{"hidden_act": "gelu", "norm": "layernorm", "rope_theta": 10000.0, "attn_scale": 0.125, "init_std_o": 0.0, "init_std_up": 0.0527, "init_std_down": 0.0, "beta1": 0.9, "beta2": 0.98, "decay_fraction": 0.684, "decay_shape": "linear", "doc_mask": false, "max_steps": 5082}
MLP neurons of a small language model. Each row is named by its layer, matrix (up: input weights; down: output weights) and neuron, and shows model dimensions 16-111. Each number is 500 + 40 x the weight over its row's rms, rounded and kept within 0 to 999. Numbers have three digits each.
After each neuron's rows, "fires after" lists the tokens most often just before its 100 highest values on Wikipedia text that the model never trained on.

L9.up80:458521549384568473553544524525535479471539485446510510473502456554529473471491521510494499426464504552387481481493495537472479461474519525456537549482500498543497530534490533429510508530541439566496466485466501533447537526536472478479500543455442475508517525528541563510524565494574599508
L9.down80:524493490512566485498518459465441550513526509490420452487463428524507526443465478446490451536453513522490543550409454478522454465511525522526458499531504542485527456572584563517504433492529434475497587508521481503538519526531518508480553551498583508387506546412515524490562513585410536534
fires after: "\n", " was"

L5.up577:597553431545542511479466471501511488494473480500508445476491498522486478442537547530453496515480512553562458533479506407482558425412472449483547427443559599430494477498490507505519438467461492508510438476508504477586496520477491536511542461457523520412511478487559557553456500500511545472
L5.down577:535502474503479472470465506535502452477489504484504459495481555562498464506516502479459503473526514500490455505509536441466552461526486460492554471434584584496521477519524521518420526520560400576493487458451503512504537542483554546492498505493447526413480502559453558552502470545499554526
fires after: " (", " in"

L5.up632:552551477416494503451522487450533439545471484505463502485481554475527495511596512469454441454604526526532512482466474532485407481475468483450488505365494471478540542553459462489528466475552429559525496433520497529554468481589536525503468509517472502420513482541519482540508492514530575532
L5.down632:551542471460568479538535547476530574499549487465507483523459459534503582527564439449462510511507546479467494531514445474487473478459453518537417533446489422522571533540524466466504459473535470454508481443494482480522510535425505474525548553507427490518474528515457450541473431454535548443
fires after: " the", " on", " a", " The", " with"

L11.up471:537442512453530524441452530492558510558598473543481462500505484545572413541467550545531473529472514528468497453510483436556556487526501583453519527459534500426460554504498486389500524525490470495526471487446511571503485527505518516521481472458490537464516541486486465500465548449519517506
L11.down471:534574555533550526544529522510501432544508498413479490514477500533473500459429523464438531468570527450466460544561439424508434471471418440523626507499427503525550492493474484519461492589532503549491467515530439504523556480470493424450521518512527476521478499525497512464560468447464498480
fires after: " Ac", " c", " sc", " Sc", " C", "ro"

L3.up326:518599488478498556466480523488530430470487519478541473512514508521532583494483520488490452565514515499550465525514507528500527499464499543458489480421466557475510514552486489534556413403521519535487455512541467501448478506480510468487540523468472505474458487562526507456473526544527458443
L3.down326:499496494501553457540476437511466545530501471545484434516441509516507468457455513579537504486489508470452511512565538462435403554491475462536480515530520448498501428509555470484493558563532560484463549554492511526461464528520459548544496479498565509536535477494458528551506539499549467544
fires after: "-", " (", "|", " \"", " where", " between"

L2.up575:484475429495471505522496460469561503453462503514480476463473568493519499487546564471451483471482449554528471474403501462433513535460542432475536526444506543458487497486495563456521519476469439557529444483487387481550504566554471526524524474506500488489523451546522463560449541500527600494
L2.down575:562468495471462431515605468506568418472509479536439467495563502487516505491516593511539469528508464501495468576543461485495471482468490473465479542546465525442555428446513531434527469502501423543498487495436438458442540506518516513525453502517501544500454414556553501471477523536506552489
fires after: "\n", " (", " \"", "=="

L8.up573:519523498465488457537484498498600487456518454464524488464505505524506466463467549504471429447519473551481506429535519476502470438591497456447496539524521546452495503508503502525597479496475496552540458503463494551503514503514499498540592457437476440506464473566582497472507537475511490521
L8.down573:560427448476543486497550511468585575515541445498539492509541520500525520452515522527485489514459437549478432441445447519475427466463445508512528486502550580450447543538501499521575473461505568566493455487451543541533490468469488504483560476533542469483477529519542489474467558508562512497
fires after: " was", " is", " been", " be", " re", "elf"

L10.up354:534515500486497457495487527553554426504468435504506419485466515488513528491531548456523466416575462597555449522512502569455416513423468533397486508449517567563475491545508506556574561479517510483491541508466531474564480545562486524531563494401504469476506507601522540565458508454517496474
L10.down354:446464466517538451472521510536533552492497558515523533511468526457497568532443548486517543518522420459532537494509498541523450437538390514530477444526469488490505470465482580508463541500474469501568548545512477476470457507510464494463457545542513518544465545461448467529515573529524539555
fires after: ",", ".", " sub", " D"

L10.up339:586523490487494476482517588525498483435508494538527486511509512559503492431475456521521515517447524546546539505506553469457595499455511408481507451456525474501430489519436509513516504488520487548544480520514447534471524490539454586549572447486465570465460538488586534522481445443464524516
L10.down339:548493505523521552390529463429443522456480528513475528534500432478519426524536522451585435532568471513463508555554421468583499510465424596526451502511491505496521521464488494498488460509479440568504573468484558503557525533467526526495528483524485532412465490520513424514491507577498560561
fires after: ".", "’", " ", " e", "\n", " ("

L4.up80:549540526467441499501525415506578473454545512508467534490476539501513506376567510558457438496463535574499522530436557423474531503409536440454499487456543481514469558527489535465538477471503481485498478516478473475548538482586548563539554430495471452442501457484525537545472578404467474456
L4.down80:473474521521550504446533514511509483574500496536437523511477482472546476570479496492497492472479486520524558500463547554589421505534512475620487432525461497578474504487447486539484520426471533508547500542473492415517519498454482490552446495513521525441592536492494495463470503500395472496
fires after: "\n", " (", " \"", "-"

L2.up521:562575493475459520507454486506538461531503467485487513528548509530587509459458560484498530438504507560541475475503499484401484417454529529537467464515440449436463502515431546477532520447425518483519429572504477453606454477556527464467497483485491462458511500499566536469447588480512539562
L2.down521:485503595394543556516581492520518459567544481497475477481452506523477445456489497469468589455525481467465416513491528495480492491498507563491500434519508478397529466514526602531462493492530553471459517517508497534523472400555454543454456493480547536507508532480501520482454486528503505553
fires after: "\n", " (", " \""

L2.up441:498521457413473517481514492494576487474505518510517451494522508473499537504491633518444442524538492505539504457481534464472551459457523471477530474494525497468427538510446450432555556479458440545519431555493491542587439506468546463569458471556432528463518452582583545474496503473510583492
L2.down441:459490427484440460530510456529508494574451543535453451482487470440505469544507575558499462512511533535542506493452472469555571545526540555543498443472582470472421542445483482434496461523489460548468480505500467564516517552528517494467481461508469543529543543524519497583543539516489538589
fires after: "\n", " (", " \"", "==", "-"

L10.up614:516502474504558451496465520494527522481508528507463510487511576535532515567467533488399487493508507536442510535501517526508403500515432493455492470439533473495491570473493500497520455487490487551557505502599477486506498431553483572557471494540476478503584572444503572450473524476486492526
L10.down614:460477456520453479502563494495495506472501565500456544441489483503573505451458522525549498444451501527476566487515475475514503444443474495501546491458467543476486478500507464504457501552479542571511543543379468507508484442463489467504456535483540512441551491455469535507578438457579498515
fires after: " M", " m", "M", " b", "A"

L5.up263:511479544502476526525479532458547510457486490508499471511490498509484519542512478495432505481532515557444537471513456425540491450502465549445537436584541495561488495530505465456509494450447475547513438500501537534490463528558449582474558471429445515468548475531526496550496516384526530536
L5.down263:482550485482516544454488534504501528484501475491586465532483506496524519480451560535477555539408484565515442469490484505442454450432564498511497456510483486479507482485476495560544478493531421542548462483538482560532424442497541573461550444533497405578459549509528504532518557481541527472
fires after: " was", " is", " were", " bec", " are"

L2.up77:550567525441476479481432551475519480462521502510548472552494522537543527479465543489454468522494408516586531516484629455416517476527551513444442530503452521477415560486496488533523445476456563486559525501531538582540501495461490423528538467545427516407442482505506477489429462427509536586
L2.down77:566513475518503510456503543498488466480546504545502554569527495474517493584487521522437537581415453470422482526510533581537501569525504418452525500534520478488556476498508477520536513540551524499514484513588484556533574509457508463479470507511528522555491439515474479436467490456511510546
fires after: "\n", " \"", " (", "/"

L10.up214:507508450515491475522519444518625509452515502516569447487564516442509497447501548459490524507514357475487486475474605488493519434502518461494464544463496462433526494528472511521464513522453534522499538602507470522462572484481506483468544497536398506509508463454518503467540556513483467521
L10.down214:459484525480506502524450505501479467503536492490545458576506473534564485494449492475553526468492519510520407487474515524501429476493543506587555524471529550575519469445492542510527483471468463494445536504460582523488504440512511482433522533477528521427467620562506522444518469494457534554
fires after: "-", "b", "ib", ")", "ust", " ("

L5.up330:547517469487503512446512489416481527558469505592452481414488502472509415576529527484515468411447498525555523492525522505486422507494560554481489419472500496480534444547544562497568509437512431497455515419519480506502431474515515465516493507519462460411523477521518538477495531542510572465
L5.down330:450494472490457558492529515474503549494519510456546505517493464531506504507434507478555562621573514482510464530561489486538581550523463531508505532461549517431454499501500432458465478539540488520500448485551535492492424540429488487500553490449567529529543525504420506476521483505548469465
fires after: " on", " St", " the", " The", " for", " of"

L8.up100:530513503472482504541549488546473409487476461511524420531510493521514537456459579489526445493441449534570479465455620521462496469511551482481484519479520464539427520495460496547420489447481496474488451500523532577556416458512474491468526479502487497547546587596504547450434530498540570526
L8.down100:453543542484468522519458472595456441556524495533490546452508488539475477468408445505514513502452528485476433504549495479472434427609540451475451549572472462481505487485544515535477505486505550491521555454480443532524517440537504505540467447468444528573539650452489506530433506455566504492
fires after: ".", " to", " not", " al", ","

L9.up50:540503415478499501516550487575586460456504484450590516480469483451512567517537473547524454507465493468572485514493491576498568486514478505509452469493510525517474584543405456447498438510481462557544520523535465519559500541489465466509558500509426545453521467551451552473431570421502495578
L9.down50:572495477565517500528496490500533476530517449489640456453543493506525518492521523579459481469458464492523420451493541517478528455469461478512493510461509458508466548509434423458521434528530510569570519507550414550558478533499489474518509522446415522508487408516503523470446580452504540525
fires after: " is", "\n", " was"

L10.up174:466510493437492513421467531519480461484516374587517564469508508571456471562522523511525495490519517517534536513541458501509450495445453519468494458463490509516442471556535542451558524518531486554423496516494509599465415581550486537485485551475527451447539479480490519491452559465553511473
L10.down174:541507497592567482454500558548465510525520567449524468490581479452496505444429516475456532511448455463459513471572431507511538503526482453515529525505496543501522567531499507465412478477510591515550473467501428476507539424534516472511524503519470451540464455516539515515542452529511490531
fires after: " C", " c", " G", " F", " tr", " cons"

L9.up527:563449445451578504485557467558575439509468494488552483504469491485483555498535490536447475510488477489498464477508443477492472473536511504501529499489485496541500494537475488464504407442517473567460491506581427469589507533511476538557587528474532487465512491556525590449455514447526467466
L9.down527:537467481529517452466464542474472489451564480567517374507545489459525434459551485535490464401443554567495509530409523562428542533510468504519510473530474456503543487520505482489504520488510454537550538519528496509574505518563491444485556525491488487509518451548519552409528497514434487495
fires after: "\n", " a", " is", " was", " an", " American"

L2.up615:547508490420450519491467442508535518481515496522479467483501513530530489450537558532485467467491456517528483491498548470440503482454502523455490426455477547436432497504437536455541494464496476495528404532518468510517479528537513467511549508465444511406478503565559514522444541466588562532
L2.down615:462490480456499490558573464528536490554459504518541472497538523478467544439503490504516498420475502507504478528524574499451500443521567613503487483474512568516517484452479562507520489460565562538452430542466540474536514493535454465424480464421459450414423500558514457522476484511533475487
fires after: "\n", "-", ".", ",", " (", " \""

L4.up423:472516503530510541451497471532540532511524517502497454507486555433469472481460503464474475521453483461546522503524589531476484519463480520441471478413522571404501500493513507530533497447523466494500549501539503513503453520555538449551554520467427554518458443494550471560406505527506549493
L4.down423:487478501483469517461493447517490529476495514484522532492516468523491497426395500514484439525479542461481503501511493503447484496544514614400558534483476485511584498492524490505584583481537535423506537561525506595509525530475473455547536529464475530529489451538486474544538531492543482530
fires after: "-", " (", "W", " re", " \"", "=="

L5.up68:506489479517492499481520541483492486515512520523482509520463505491492454561501551496473499503534443530572474430464499509456519495521529518511522446457508533449566544524398536508488469464489433613527518486590464468434543462488499436527467561487509546557450505457455514528444499550518497426
L5.down68:408522484506553546581532476517509481444505608532446521526547517489500475495572551418553506565489500454530502487478503523552439475600573433456488534461490520537484539486509532537482500588465538458446496506488530464471500472499434410506436512491531445502451501466426503479522468477459480543
fires after: " the", " his", "|", " a", " 4", " A"

L4.up19:542483527421462509538524450453558512489547526582499446547494577523546535492502544489441507506513426553545493513429536487458518488440510428490539533447527518478512505531475511439547506421490473525530532580495485490585421460504439443544494476471449480489512483542533456508422509451540615495
L4.down19:499439456511490488493531518473519559472486532504489493496458469530554524529502516524514519481443500524506472511503488473476460524387485533502534532473572439497541487495515460409438393480484486571563510539490516419461438451521519507551459480394523536463495514492536491527456511488524502506
fires after: "\n", " \"", " (", "===", "==", "-"

L10.up511:550485487446438462478567440532570490492486496432505466468573497513578523438508496541428552539401438528517472523460523454536511511468413519501474498568519396507459519517490511428503477470460537461435461614472601552518553532482521544508533429450462470446539464480525525487465576509525507488
L10.down511:524435523554473494518490484535547469500546468476399546493512567538511512552465449499520471450477554437517473510480581477548472528461461583518543502556481547479491444394476550495492516507399524514535504435450485456460481567507547486474434477501497505484449551532433506459466525565438518561
fires after: " (", "os"

L5.up234:480573516510519484457432530568470453549491422506503502392473583527503475549464464478474505477491545567566483524547506443534474405501456505472455456415526538482488517453430467458540512483500492538519442564509516471484544515521500553514546491536529464453491502564508548537480520468481485471
L5.down234:475489534483523504571448466462514486529448592509471519547476521390462508473566471576415473506503465462503561424511533494508412537482503532495531502534454415525492443551570517517490552546457428512452509505463524534452485469499518502525417470586409570468451510531521496555436568567490471534
fires after: "==", " ==", " In", " 193", " in", " 197"

L2.up104:557525527415526502512459509447511504488494476543504486547471542510553517479480542548481507512554438584564464528482512478426486480505499466468504476491516553453509522503503525487546474394497494552618512460491471496527509465545465430514528461484446483406531472517491492452415502447542548490
L2.down104:479442498460516483506499518487457463454445423469512587492481528493545509484551525555485559476467515485491501466574511575534476601467512443472521512522505480487571471510512582464530464519515476516502491451450514556493408410430483465520499459480483523445421419522563519500505517526481525527
fires after: "-", " (", " \"", "==", "==="

L5.up519:578497433480502477466536530534477491488459506498548430494579529557558548512551493462468443506487522504541498590543563518440593475512460473452470523499523548453533527473494541528507504412522461513544464485496426512499439478485526459518524530508463489491467493475494526489492502546542540568
L5.down519:425612458486467519505479495493475542516509469468484539495469495501545497492468463556494587557445463455471486466456503475552426545529497548490434443501493478545554478515525651462546515465455474491508534488513483496515451469475510488521561428497574512544515547460520466510495576447507547458
fires after: ".", " on", " e", " in"

L8.up502:564509432547526539433503542491517481543458449541483503467478549529518468525459504491519489521450497595499405521541484496419526414515525468542527444505507523506510460468567549509523469499496386544503510444597498513519533504481534437482497547527532502473438507582487542548453500473523470480
L8.down502:459469485471537510534515514488460510548520540599472483606519495454502559512488490490482538540532500532427501475532492498463560476541469469490512498477461509537513422541570522495477495550477466561428514519490504498540541454438435502503499520530448505424537518483545486485494552502548446508
fires after: " the", " in"

L10.up622:531537456505516502535470453509556460454485503520539481523488544552548533487528505550459513501488464486558519497508497522466570414507515454438519543431560483530533517533457483483517439401511512533501499523505484564555434486486479479507514485454459558462527452541487566508435597501468486533
L10.down622:549564472535488517486495410498478452454529468493516483460517536565518512491509520524464444436463508538550441527487488436511573466506480436436514514469568487486512488490456420468514464454469506572597532516512493537506471517488536428486520503495486505558524422486529540456462542468531533489
fires after: "\n", " is", " was", " to", ","

L3.up542:585541495483505498464512477518519539406532444514503487508525490497539536575466512435494548519470454456433511467509509499476523490470493597406467422567554546435472507504462532534465458452453479461501585502556502526458441491509575457485535457494437527536458520522526504539489586463528551463
L3.down542:483467458507502504417510509525494497538530564506491482546500514500441537489479467485599506495564546483466403511527492460536509502538521500461518550414563523513480508519503451520539526521495503484488444544517455516447532468487471513446411510372549450497413573571457496483473462553536489482
fires after: ".", "'"

L8.up236:446537545490483535486524579482530474462564459504530477487522571493476479436470555467479467465497454530482513458452555589473438441489504521405490499485509482503452460524467551505487509472492571461446495544537511515501495435517482529478528482434511514494440519544513487546414580449507540538
L8.down236:471577536558470451438528495490478493462583468492493404450515487568489540421476529486537518440522499551459499450550481579451505432479498458503465468524482589494485554558544538517538452501489547488537486421422484519471520483488530425475475475522479469549489563506485522546481515485495530527
fires after: ",", ".", " al", " he"

L10.up285:523468462523511473518554486512542486409470459496539528532506527506522551504451477489530539488486440563476486459447529527459474494543482471500489420405540505510499502590481447474547477556434542563517574460541412475555457527450430529525500448548490520469518495545514539483509532442532489562
L10.down285:439524479451497470500464579532507504513507457497469534480507534415501507456518500442465482511524577472523506551585536388502504475479466466511607465513440536479527501529524405491511598482457549445490523445536480498508488481450554508456531529501542499403466554493504522529486479484456468501
fires after: " B", " K", " M", " H", " |", ")"

L3.up503:488527543553474492430493473549613425413470417538500444523482532469502509519515511452548482472558478521487419515468491499460549449508412489547558517423522555504533584451486519440478501445478423555511507512544496536520546497454508470550536474529521505535476502435495399496502535520453507502
L3.down503:514553515508445518495499468487458513477475467501473542555472469493453463480458477550583547513485540454412543471486483541505444485522455569502502475536488451534477513487490538526435538480538530517464536519549502499478442437541457471561566548442522493534625476446535454511515555473534538468
fires after: "\n", " List", "-", "–", "s", " rem"

L4.up30:513548505453541455467510530514509458514520525536566516501464529477508538471563534583490447504444507450543500530472546496456505449442416495463467506444540511467480537460499468461541376464471456500549443512519508479563497531456484558589561450581430497530511472540493550509479508420496475499
L4.down30:591517446496513436534535623522525444522526610534509523501540426418493538457546495533473456495470521491522507531475452549554493474450438514505458507479485496531484494481468564460526479566523472532525480482522528489523585539513557437528454509481469565543552455525437476503432555506486511558
fires after: "\n"

L2.up217:498457475456496533480524506432501443411508467572463468491528551527526456455491489501514511474513423580543496497382508473463493493525458417473484568483444486522526493527449519527570461477519471521496498434494452530572510528516539506503470493522475525441574539525524571517436483470518510527
L2.down217:477557515506570489525479488441475563428512528513409525516585528495585437492562571462482532606432482519535479541475528456450536536439515484545530544534510554501501545493522511506500512478550503477558520496489493469470487500577502508484511507423599534436533490481468462534488441485438528494
fires after: " M", " S", " T", " B", " v", " H"

L2.up36:489586473505525500605501515510549480498523548500501432482510548532480567440515497515425539480537528584578441506478517459483533453502528446476498508519459570470497496499480496464538468404507470558535531471522462507514487472496505491505498439520426523493525457441473505518449458468458504461
L2.down36:469506507541496537495481394513511536446521522521460488531458534582484506469559475452498540495484528512572498527573508560452501513547528493503535487433535477576573565494479511525510540402467525437515483476570511446490455503401533508544508554459513471502524537484541421402539517516392492471
fires after: " (", "-", "\n", " \"", "==="

L10.up240:460498440490612520469455556438529558455476471511491543492572499515531547568469481533459479447482486555560458457462489493409495512516461428444474476420586528460480509466465503562507503510492502497565570559596435477522506557527472532574499514580468504560506435519513508488517526445494482478
L10.down240:493493523516412433496554552575560455548555528439450428461469543534493428491534483519481498495490568520566514460516438501445540505524451545549524476521466534557504485489579467513492509483513458516527461489456498496547545539441553425486481451531518559484485531512441553497484500443460507464
fires after: " M", " J", "M", ".", " K"

L2.up45:622544435472490499569516460532555491508469501438515485447549522505515493467500451480380462486499460565512522566481564511514497523443473498478469437513474557522450493540509530495498471443520599495578482583539501496502545552575435545513555463457455469483524463510561488531434519465524502506
L2.down45:426440544515493547527483510540488490541541487517453499441461479545441469542520504542549517487578496520508452460438500548473506550519589559509473560487498460467530511505465507449473491503452385470465551471494542498493470447434529432471449473494569460499536529424489470527561506547472521496
fires after: " (", "\n", ".", "-", "|"

L9.up321:473476471541578531481489435610540449516501502521484455532591504572524523454476530484466520487489485488450395489450502479473549432531458511477474458517550589441545476424491472531467487491511449529529512493527426505574530500469498491509487504521549490478555557510489479511530508481523465493
L9.down321:560512446505521554505515485529589512523508542478419476559432471526489465490525475485525530584495498513586428515448439464446497481471424490505498497608503396547518523465526545531453481482496543558518462529475533476517493562479464575480526471569486427491537489563574421499468435567459506486
fires after: "\n", " career", "==", "-"

L5.up135:615511512535463536467490558525474469555466438469523462502498428518477557519479498511513504541497513600561451494476466530500516422488534516423439525507528530488506501425512495482567495401485452528525490494493440533488444470548590493530513482509505502497477516544521566495470500480441468497
L5.down135:462439483432451572552521529510563560469427553520476506522517499515418542494577543479500470548506550471511459560472541442539446498542510466527476516493469451501508497486524490432495468520498493502471525513531471546541468510555477605419392494506458426513515495529491467503460428570542475492
fires after: "-", " (", " In", "|", " in", " S"

L2.up281:504523424479581541514471512515557490504489428511573499516494519446526476474475524531530458470544398542496421447418494443459503420559517460489521511448526536462511537485475514535501456494498481589516511532512451561525528528454553483492444465536558501539482448486515473466445539507497535432
L2.down281:494514521463446581468522492579520458513505443509542449495492585464425474558514518560529449480497474510525430461464479474468486452485531450455459495508542523515486483493493499478509472468527462585451515497497476530541501541495471553473506463503436506577477469471575468512506582531555556473
fires after: "-", "–", "ara"

L2.up114:540528472452530503512490521518529466458541505480502450507422522496503530500562545504470478565555460528572521562497513472439499529475504484536510540485512536499447475506521535494553468476484417556600478481449516500503493495495559435480499471471473520418480459499546485500440549540538553497
L2.down114:515563527598522449572438512497510527416423527494450585446460533517475456485523573532498547512530547544434528510537427549463536536545531478493528481485531500438460441526586554546396506509483480450474505536433549494490479525507478473533484530468502540461455523505449498569529534585542520473
fires after: "\n", " (", "-", " \"", "=="

L13.up129:498561523460468399519553478469422445497464495544465473498541552562482485481469603460534498572522520463545447468502508500515416479516484477434509539484510535519483557488488531541478497501498449561497543580545498550545446505487488553446556481455526504421513539472507428578483542571545589541
L13.down129:510578555516500473597545487452497551517499498563483462465508493456519448496481465486520548478484463556524459515424491561481544472537561497483458466458539499498496485440500464472524468516509435584463459532509502531518507536489478510488482509507504572594541487495567540479480607448485436478
fires after: " s", " ", " p", " c", " is"

L2.up130:550545442502507550528446474504532505505485497465496426487504523477506463439531600570474473503453439543542449480492525420406548473467502444498497439475540575445445541504498517531513484478486464543494500516467482498559502565465526510473546396461523503496498471504557494563426508466516555494
L2.down130:510534463477502499495514497501501477478532502525535481482428537473523458504559529459504506498478500492499469503541534446555555394558487502568538495459556571495445493507494536519519509485454440578499511477469533526545558558505511537545434511482482465433384518530486533561492505532524554500
fires after: " (", "–", "-", "\n", "==="

L11.up596:554549501414541515522465445517583495484587502522511451514484516443480491496527550507438504490446507530507499481460553439472594514515446538574479513496483510463535509509503539607497514442450524463466544469576531540492506476477504451471531463445458514515498485452530466477420551454530505432
L11.down596:509535475509557470497497452520454503501484492532485488485495428437480583475524524454474502519487404498503512530490554467472537501489465516441521535512470461508500460532529372439519490512547488584570417547441532513487459554521536475540470472447518560517534490510445467543533477565446504490
fires after: " C", " v", " Con", "'", " con", " V"

L2.up162:528596450469527522522540447470573489492516506493511475474489530499486494492473542535488472476537451571570434515460525444437515476483527486469484501497508515487450513529453480507554445446489449534488544510533438536549467464530513460516513444557405455512500440523509537489437496426469540462
L2.down162:525514536553473483470516452485481543468552576544467523465505577543520531513473546481574479493452493517574474475524522561404573490518486454505430542468517495562480587484456527493565440442481504500558426490540500438502483504446510557567480555478460483505468469469527436423488546479451537446
fires after: " (", "-", " \""

L8.up433:544533465502519507521422460512500505462502520533527412517488510511485549520498546548518391520523436435532513510490516481471533464490529516438496477455543497452448487498380503556508492498506501509583544467535558577481484554493517441485513514447406585524465477548551479509450544499526557521
L8.down433:453518445541440468516471394472543474434430510528483532526546438447444530535550502468541513587492484513540528578440480522514494467506559482428524495516484471457529516497440436435463478508445588486540538469491506523539487553469500499551500497513512553475511550563533578524543494517564517488
fires after: " \"", "\n", "\"", " to", "."

L11.up307:489442537474524540460529514396456443438524488539479500525507470536453543492477502550557523474520474408563464456487451503447454478471593510445493521485505484492457486498487538505448445495488471467549551475515429558488463524489517476531497506504498585429487500547550505570426500534542506465
L11.down307:485595527545525472513520520509505511529427548480461472444473443472465470488518431538534464522459541508491487537527529483520478462473507452520500520482509583499458553492425467447436458554517480530539476543462450548530528487494471489427435530502452551555465482485477498532561563511499532464
fires after: " st", " c", " t", " C", " Sch", " p"

L13.up574:476579441478512477475524464509536448524525542505477469510497576494525515437523573521451456521425436580509482423436525466515566553494494469501518562568498524477443437441498459581519442494545466495451447500485476575483490449574537509445556499515502487504447460449520524550451576561503493502
L13.down574:478415508580519553524416474419494418485509505454501558505537421533429473581517489471467554499487525463478479592506487547503480445523465508500541464471520533551458544467518487460547520490511574497528443478497509500484437528445494471476486522525554530574486527508471515563540490481519581556
fires after: " ", " V", " v", " |", "V", "v"

L11.up83:496568498445518547541465479523513502472519507485560464514430542517471465475501551547467414504540507536521497526483570434455454553486539546415487549442487467405490527509549498511575488447509487504538495438509533515564481476489475477505588544499501584464550476463547466532477532507496482498
L11.down83:487542505538529448501400411560543488465474511466509530516531461499511514503544540527520517409492586496473513550450458528476521509510468560463523533487505455408484443466482468486523524544474608401590493530517492506492507532523467477399507560520511579503510562520404455428483547502540459571
fires after: "-", " c", " in", " re", "\n", " \""

L10.up172:553561485416555494459503492515455402490588490556552482468477554476517551455508502500513499552440514510551498530481552437454506512486484522502459516456501516451415525518452491448486527433512531514538503511470490503506504468567471524528550439444452492488460515484496514592483516523484483486
L10.down172:477447568527547486543480467501520529521475453444470472572470434561524512484574546418461532454530471482542461478461460505544461540522456512479489476478495474479488496480515493463486505485489545557532432496516533459510402531472493516481547512551469557538550496573466488523409495548472456523
fires after: " ", " sub", " D", " \"", "ess", "-"

L10.up70:527514505462539407532540468531470418458508455525533507461522485486555432524481459430441530487404456468463525461516479517460489455484447521487530546469536474496465576456513483430548488515539522501518421502551459509527499560489430530590464443486450506543501537505494513482498586469581508543
L10.down70:498439521516473565458454483414510516435495568477469481452447483512407556480453512492655421528459494480534514525498584439529501517511540429543478442474504518537451529558473569562472536507487510477500532495511453433508520543562540523400522516506547456470483512520488525540539442544488543489
fires after: " C", " I", "I", " A", "er", " was"

L2.up120:531551549506496549543492429517584521426466540508548530507512538529453527501511506488536516502511452530568469580453516455449542487491562463456486435482490511511520521492486465515545532416474442500496505535508458514557466466514501447496535498448361518441451451500562503549438584470518606485
L2.down120:482457526467473487484530467562446505415553549517573527512482454512560466507507460526508498500476468492540524493484470550517515547552465501519571457502466571514517493544493395485522424481524447536482561466473518544586489453427491454503541514442396513543566502467547562459506490527396536538
fires after: " (", "-", " \"", "===", "–"

L5.up59:543563424490460406507530468480490487433487513500428537518500523507618416539525526461515434470547545470527520516518456563478516525507551473471537396482481500477514475528488542473527450562468502537501519461578426500495467483534489497594494549534476485504505455509511540530472486509493527487
L5.down59:424511462473495467483529523559477532494449438469474495496487495571487433636538527519515530518579592504490492500481462526488544442528508467444503510480470569412482560473516466522476471528536585512482468543511443431428487475482513448515515539446547466510465479518444527472508452475484482469
fires after: " the", " a", " The", " L", " two", "The"

L5.up286:503520514472576440501537465517530448520477451462501449526522527498505536487482483501435477522511491525515473549521475520480466448557474479466482544484516561483469428402484500470498499486539425547494538431500505488467559475482443451491477522554439497521470437537486508510517528532538427502
L5.down286:500509460552522517504466471453502556507549482477445505479485439600451467549599468525489473457476597566530477537512464400479469466459472407486536479523442504513501478462495454564538551473547577533549516531541505529512507484485526481556445480576537468386544438505516508494513476550498490527
fires after: " |", ".", "-", "\n", ";", " the"